Part of a small language model's weights.
Size: width 256, 6 heads of 32, MLP 1024 tanh GELU, vocabulary 2048, 18M parameters.
Architecture: LayerNorm before each block, learned positions, biases, tied embeddings.
MLP neurons of a small language model. Each row is named by its layer, matrix (up: input weights) and neuron, and shows model dimensions 0-255. Each number is 128 + 32 x the weight over its row's rms, rounded and kept within 0 to 255. Numbers have three digits each.
Before each neuron's rows, "fires on" lists the tokens most often at its 100 highest values on Wikipedia text that the model never trained on. A number after a token or word is its count.

fires on: "it" 17, "im" 11, "ar" 10, "w" 8, "p" 8, "r" 7
L6.up874:070090105102148140097134160140136167121109110117127147086104110181137124144184103125157085138117108146099172180108122209136102119169044135148051229062116127131119112110102135111097110158092171147189141131098133206067145150173182123131139142080152095097134138195123179106111147109112152200062108125143159132126077165162096113086133120118149106201118093082103156141154104161105137060165115138142097099123095116115139104171108102079103085132115121163152145144066190148115135130136098137125154084090139155152163089098197097146073092132119113201140149166126149106133117100092138113134121103066114105167133059113138188112185193170091111133104123134098136143145080106162157141090154144078105110100081130123092122142121104169120135130119110130093132157112106111124176182109169

fires on: "p" 36, "r" 8, "b" 7, "on" 4
L11.up211:084106113110141095164145097145126151136109141181128119166134119124154130167168158141117036105132134112122171136107133151167064151120174093181074155089122123139074079089145092085105129143083120138153144101159102162054140173080106086160087138053155119141165150147119143108091098095173097118085103188087070106144074118122111125075088137092083159112123131129205133150162065144160227132103135149125156119120114113115178181178138128132109101131104169101172095084115097197073126166083126130140134105105130114086162113144207156169058107167134152145130185116163097153131138092130108131074143193076092106152119122140148122222160141126170121140132127121129148126139154199132163132151174121123098177121140120133115097095164126130145127165149169140117179130136119074180148139085127

fires on: "s" 12, "S" 11, "00" 10, "E" 9, "I" 6, "5" 5
L10.up361:080107144128115205128102103096133134173171101112107122131069160145165092114147165120116146092096118089197108112157137164125145118104138149177113130130118097118139120114111130117095153116158103132121134069112188146116125095135149122115109124131146140108142146092098098142154114091155135131122155116115167176069074100144125137110137115128163109153136177077208149125210096137112116065072111130137098125120045100142188167206190147076160161171166115131126135124097130134120118165066108092079107140182144066078154137146135120150090103170197119162131034147142124095110106157108125128076137122189082152112144195100057033146146174133123102148128136107084116105106119106065144144153096066113159161126121123133188095122119158134202119162115074168145104126118083062103156153109140

fires on: "ound" 18, "ing" 17, "ine" 9, "id" 6, "end" 5, "ack" 5
L10.up229:103101114144140107086087162180142174171147123093106110177146086103129106154112132144094090037081164130088117083141135113107154123132120124117117184149095124148078109198158223117172146155099080120061108118167138175104157138055174097168102062148072128109079120135084143127115142105113148169103155115081152160148140184105168162106129038123130136078090148133106166114144082145126138072154081137149040097127150110122138144126083106150142155150151084117087137088113135129107111139089099146097166096165081116130115187134138125197112067085124143167192121155074135084086087130091152121161130163122091134127136137173152131111148048133117100086148069145138115131104075159140122056152095135162099123135133168138151075084143113119149108139104144153127121133113192164153115138152166

fires on: "ions" 15, "l" 8, "ly" 8, "ar" 7, "h" 6, "is" 6
L4.up257:086115108187128073112095110144145122151115118103167109073128141139172062138151158093146123147116095100121104111123090138104135140184075181051207133167125134131180210181124153086102164142108124108109097092120161094155102141111061174096140183119161124140095112141135166102135099178120084164121114169091125110109104137179127111127114102103094148119090104102196188161145114162154173096089151101080118060143099122169170144145081101096122157129134125172108169170135102062138102181136144166117110129129134168182147176148130122077100154169102081143147144113101082189117065126130109118117141072064104155043158137165144165168101119116094169153098095095160164131122094170116095165167090167097152153134154147132104110116133099125118145070098136168118143101110076165105208171109128

fires on: "anc" 24, "ad" 24, "f" 18, "ant" 6, "y" 4
L4.up692:134151129138081165082167156157158064105137104156151088096112112196165121100140141137129112092154086081180148108122124134123145111146126118116107109110140193179147108111197113180132120143118103117135123083132133103074157137125112085107139129131088157155081114148084201154139156066187153185116120118054113093140108072153085119190138127094116103119136125096113192128128065096108141165121038197097149089070123073127108113120076154165171145080116107133179113173103085072150109103178129104113141131171150096113086090116122156155081146166145072225150097137109147149123156125168117180119161102139098115076147112104151132168137094186058065180110163160142116121124153145096103130155113130171090167087149149121117104108126137134168136089113152152174149130087158097147095181084139

fires on: "im" 15, "em" 15, "if" 15, "or" 9, "r" 6, "t" 6
L11.up903:140054099219137133148108112107123106153085115159105131068102073155144168173169152142098104125117179125086163115071213062146153125189080125115147120117119136118108111100089121135146105110095170117136150147118134124117123119207161130110142145136169172134130124157176128110106132122101080128080075165070112160181151135179138127123107140114111144125148129125182116131084062101167108108122111180136118122098150142135161140186087119110116097145105106155165108147101160091189125126134105031113081151094094122128107183145087107148135086067101121140139131114122183117123115125128153169109121125192106161095046147120142053116175168142136093045117052158130174132168117104144097082148150137043194135121081200122162102091137157134128113128128098120128109107112149102121198142131125

fires on: " N" 38, "N" 14, " the" 11, " w" 11, ":" 4
L20.up44:128071121053157067159074145113102074135122170109136191126134155135104115172153127169086140093123170112149086105144124125143112092110174090118082117160182127152079064181084134105183171142136138104152132144162096106122123070131137113143146078092051140096158128160076122112091096175159121142120152156106132188144135110151063116110095113149153151129089143124220162087085143076150151109082138129130123128104092147150131129181125098126146171162107173129145073110095122126141124163072103139113089163103106140082130115150174077115144146112140136136096103119108136141112116099172126122081103155148025122147133091050140090059105155113088140169105088161084152154101148144162061102126060190118162150099146113141080124162057100078128107104081180148128136108132127110094165138150078

fires on: "r" 50, "if" 7, "g" 6, "e" 5, "ich" 4, "ark" 4
L6.up897:163101115147170145091146157197169119136091158128124152110125111126067096119168092141120065100135121117158168155161109104141111155165072139113188144139128074123099119128114134089165091152141146149151104125168068113085134137169120156125149129124063093132130159133098155075079122133129103115140049098116115158177129232155109169087116139121148104100104135052109158103119104104165120142178146151133072085106112179109100120085101081140097088120113129211168085145145108142135148152097171105130131107101120129087121145070160124127128077118096073142115129182101198051189081126165152212100175088136148111132101137167099113122211108131133134166077124095113183160170144134123132191150118117069176178112121158192131169109096122125149122151112197126118100148126177159106141139102143

fires on: ":" 28, " an" 16, "e" 8, " se" 8, " An" 7, " as" 5
L11.up778:184175106099110131116071143113170163115151116102076145091090168096122110111093153124115162125101088116113136107124155111154162131085194096114129131155090111093119131143112076111071086121086089113139198117130102085105176123089145154145079093136174164082187128140060109109144141134161146079149121122149104131153038177121130138136155184128142106113119148114151160108172166163096105069145130138114085132156169135123133129160116110108122111110125083130118127107119104133118150116104125144116148188101058174178141137092165170157084100131164160190082095156150125186157149134159137158146095117152165143138093135090148141096167196097166092166101075184054114109144133154190153113135110136092054178056133178161110060177128154151176171134064192157140192148117088090144154147143111

fires on: "ial" 20, "ur" 15, "im" 10, "un" 7
L4.up939:104099173112138167132089153101135099157108154146093164054143159150142185074111103067128092206131119127126126129125096143138143057146096149165080128103110097123167108186118198110097132111136173116086113144130108156069154072143086132129126120111129152131085120156134158083125176118055169147136136148127151175105151147155132098149149161139129116070135071161142137064133146145143143129143062172097119166205171142112144117204089152141137179149087150136116080141125115122138133147120131104181137163090154147132077136101142130105066136098094027089151174126051134123115133113147120149186151183208165122123118163064159141156162143107133127132130105177116126077192132101098127079088124116137107123079148076133144125062131111068181136139145131144171146162161133089157132188141171

fires on: "ad" 23, "up" 19, "ur" 11, "on" 9, "im" 6, "f" 5
L4.up458:156115118124078178109144101169106109084081135097119126144092135197074120110148085127081134189112163048124147143173076194146129090200120117106083147134103162144064147171125125114113131100150163091124125104093143069099111137089172076149116073090090134144178114144135150126144106180104158123165153101078110164121081076121113100158118146099184065143115072125156098114163060110124100110135068145106081107102128137166176092203048147096121139160119080159223097139070086136135189120123136132145178118101158146122083170117095107122089135120139141149158126142084178148171110142166090153151098143158158090106125149141138117161113085122133138102094133139118107146137141117113144116179132145130132152087142170162145147078102081066162199084146130124139120162091158125173197139097128

fires on: "ro" 30, " of" 27, "re" 7, "ll" 6, "ve" 6, "m" 5
L6.up186:072099071191105151097186135124147181117070083182144159080133155164101122106152141064115157139128126115102135135133093075139158135157177115194130199108146208144130171092062100114147114127150150132117108127104187100109096154125173133146120141117086105140163186113125129130214129072167110140120103143151068138078123128154146103135086099100128175149102140048103142110106089171087126140160141107111054122126055176151135127105142132147147063106099148202111108162172090115057127162091149124154110106138107127104131132122143115147160168129149137171063126177098104142098162142041161130107145093137119077149117141172190164084134117137132163106070143183089137126080145094107105102117133110157122113119118154127083106144100128122117178185113143123100127170184112095209140129129131

fires on: "as" 18, "\\" 12, "q" 12, "3" 4, " •" 4
L11.up195:128090102126113140099139161140147105135154037132091137175111079110140109204117114133132099111126111122133165127092152140186133159162152201152114100140135074168188139139165093135146188132196127071154165133129174160109093078128106166121181192120100122095153092133085121098151151113161135101091055114105106128091095153091120116170127143120152094095191158124153147107168118124120143128114124175056069043152147156111155134188112140073100163104121159211112147129115164163097206151097135147120134185101161154055099125063169130145180141146123096118096085150116092230135123099088121159089145145164147093171141124124172090157152117095142116132110135151120134179111150143122088130132137190116147143118147084138104150119122143164121075136093082120114107099107115156105098187148181

fires on: " N" 32, "N" 10, "ig" 9, "d" 8, "D" 7, "der" 5
L6.up722:089137108108117155148093129162127123142114153109067156183163066163082086193193068109096105107127171091114106087150135147158155111108115118116115175173152136138109117149131228079154139131140078073143131148080136110150164134159081136129067114106101158124144150149141100073108105177129114086131151095112149177096131104154144127130134085086147078124193128145105156096114155100153102117188107087110109104117090102132115123182144140135193176126135098162160118159140160108110152161150137080133138140150089161156097055140129159147154156092145144207116151174142054074153050155140158125045176122152065161151094125100129117105138189104101170136082059155106128113135139152121075080155141077076148101125111150148106079120148112166157152060103118139132150163154094140103140140188149

fires on: ":" 27, " as" 20, "e" 19, " of" 8
L10.up346:137170112144082156148112159117117121124123168141116135167112109117125158166084139116133114107153125142184111117153124091185104195199120104152141130101178058131083145186131120149124052051122087161108112120121171163112185132136120168144128128131148105126165121115114141152161047148140164094092069074111072132160085188132079081060118166144146132136148181097116144139137139112140137118189103137094041146137102180130162127167158169190079149129145094160155060139130134098122119110121078099113134130101122149140077109087128134118066140106193141102095078177059192110155147145124146167142140100125132162099097180097155115144138176121211139114109080112082087123164158108142131088134064168169134104142116158120099102144106101097164166115088199101175133128133129131189113129096097

fires on: " a" 36, " such" 16, "." 10, " the" 10, "a" 5
L17.up202:145100124130095167056114126090180152106126127058108139105065157098098122163107129098139126120111098100123104152161109139121113196114153107170125088161155136128084160150082076142094164160147107108149147156166134111099180126117118101112136129141105117136110150147103143082133079166129111129073079072110097127191085149107142106140169126090063135095133146098131093131150159117125100178150122108069139139146179178102137169116112126134110171123117170130142113097131120048148103146155116086189136142123169079133214175168159205160079057165127149132166118146173070058109147124124212102110030066155170125145122184147110115086139116153162114148103117145171124115118114030147092055141082093174121135119128144140132134111128179133059135164146131181129138128144095115130126127131088

fires on: "S" 23, " S" 13, "I" 9, "T" 7, "\n" 6, "L" 5
L19.up931:138090102207125113121095133068152076142138151145111111113128146096194120137104132138104159141076120069117104109133133135143130106179147105131133139092132022140131124105044074118150154128172096096148074094141125157115139121048133125123104079075181152146159117104155106137171144097104131111138112063151153088112136112157135162146086134180179082120166126126134157102168119145096137135106096157111142169117101195173094154156157111155197146171135114159120163164088154111112080188087063105145176166103122112130107177160069157096138159155135114122156112118096162069081142160153113109129153154103098123151180161135131046068110129100076137162129096145164143096138186123121131154094103135191105162142159140135113117153159196149126102160144117195224149105142175116155135163179103

fires on: " D" 15, "ch" 11, "d" 9, "p" 9, " d" 7
L20.up886:126162137123148147167118123110146087110148208138142171074135046159176110103133084137098123134069163128145190103152122144150112182139141120099078135164114147102137100091146117090094202076101085129171075086184120066095128093075136136142152207121148142073097130181138105149126102173113081189121066061116131117168124165067166094093148112101137133081092140184101110131179119099141148140107164152111134054099124135180114117152092094169059133184146115126082098088147150106213188147138129101139095155111098122152104131148130082153097140129119150135187073180143159157096132093139143120099105100140144107099113098110119131156157111103048130145152132156152092152132130132172104157132109106136148167143154150182102098103092107075055130083120107130156159173123156108092161147118106

fires on: " sh" 20, " de" 16, " y" 11, "e" 9
L17.up120:035110134054082168067082145158112078169127186104158087158133059184145131143082133138118127124167171155134158144134114111067127144167102133086082115139099119125119153169106072098121124148160092162090114105115102104184154155110176122169152094128111137028165118093078084107156081145151143101102134115128114172133124138093089115094132104135120130082103209171123107088127110105115135090151110146127144141094120142074160113104077099128169134114156117141124114128152072039114141111128118120108160151108094171144150151163185138132055126172168135106064115137064125124078043129081104153119104104138086089118124148085075116159093131136114139178201109123137123093101139154141155094156111096156161152141119177084094138125160109176132127094137175158152149167096126137059180095133139

fires on: "-" 28, " la" 14, "a" 8, " La" 7, "." 6, " of" 6
L6.up364:118082102105155190128132127100134188113076052156093105087098192102133093173170162070115169106132086098126094164139126139124111126165158141193068135177163134085138147139079097147140162152114105096132178115163174107145188133134107095101089171162128113144158090136123151122110119084122141173094147093077123110153050120157148152105077116092103110107126137153164074083099115082107164127133123123126128147151127140192168115142128127087128147108105129135115111139149115109138102104136106149156104110106091123166191214136135192116193075123087160118128055149117178121043112154200148146150027120098134118125133111101110197173107116123087089147155111162143143134129142061066155127146163066151173121074115097136106133180073097149163107150130147149150152098123123149112116171092150

fires on: "ing" 12, "er" 12, "it" 9, " child" 6, " d" 6, " one" 5
L15.up766:116106183094075158122127083176133081117130115155063111143199102125100095151120120135098128118169106126129167184128118126147138142129147190158147106150159130124124116082132119097106154132158119159157121115099146047060099146117171153138111171124084191116149126138119148088145079148152191097145084156122136141143094178138070134133133162116129114119105101158069134135106137151098109188160102137161110128102138123153124121144124132162154150188127112156134158106197182067190115113122116163065149120083136115081093177111126195109116119094093094164094060097126142102124084148107156102102129184113111161043166148062194125126113082134110158097108138152142148156057117062141160133132104187108097222153125084095092141101157132122096145109087091089077126115128155176128108176040131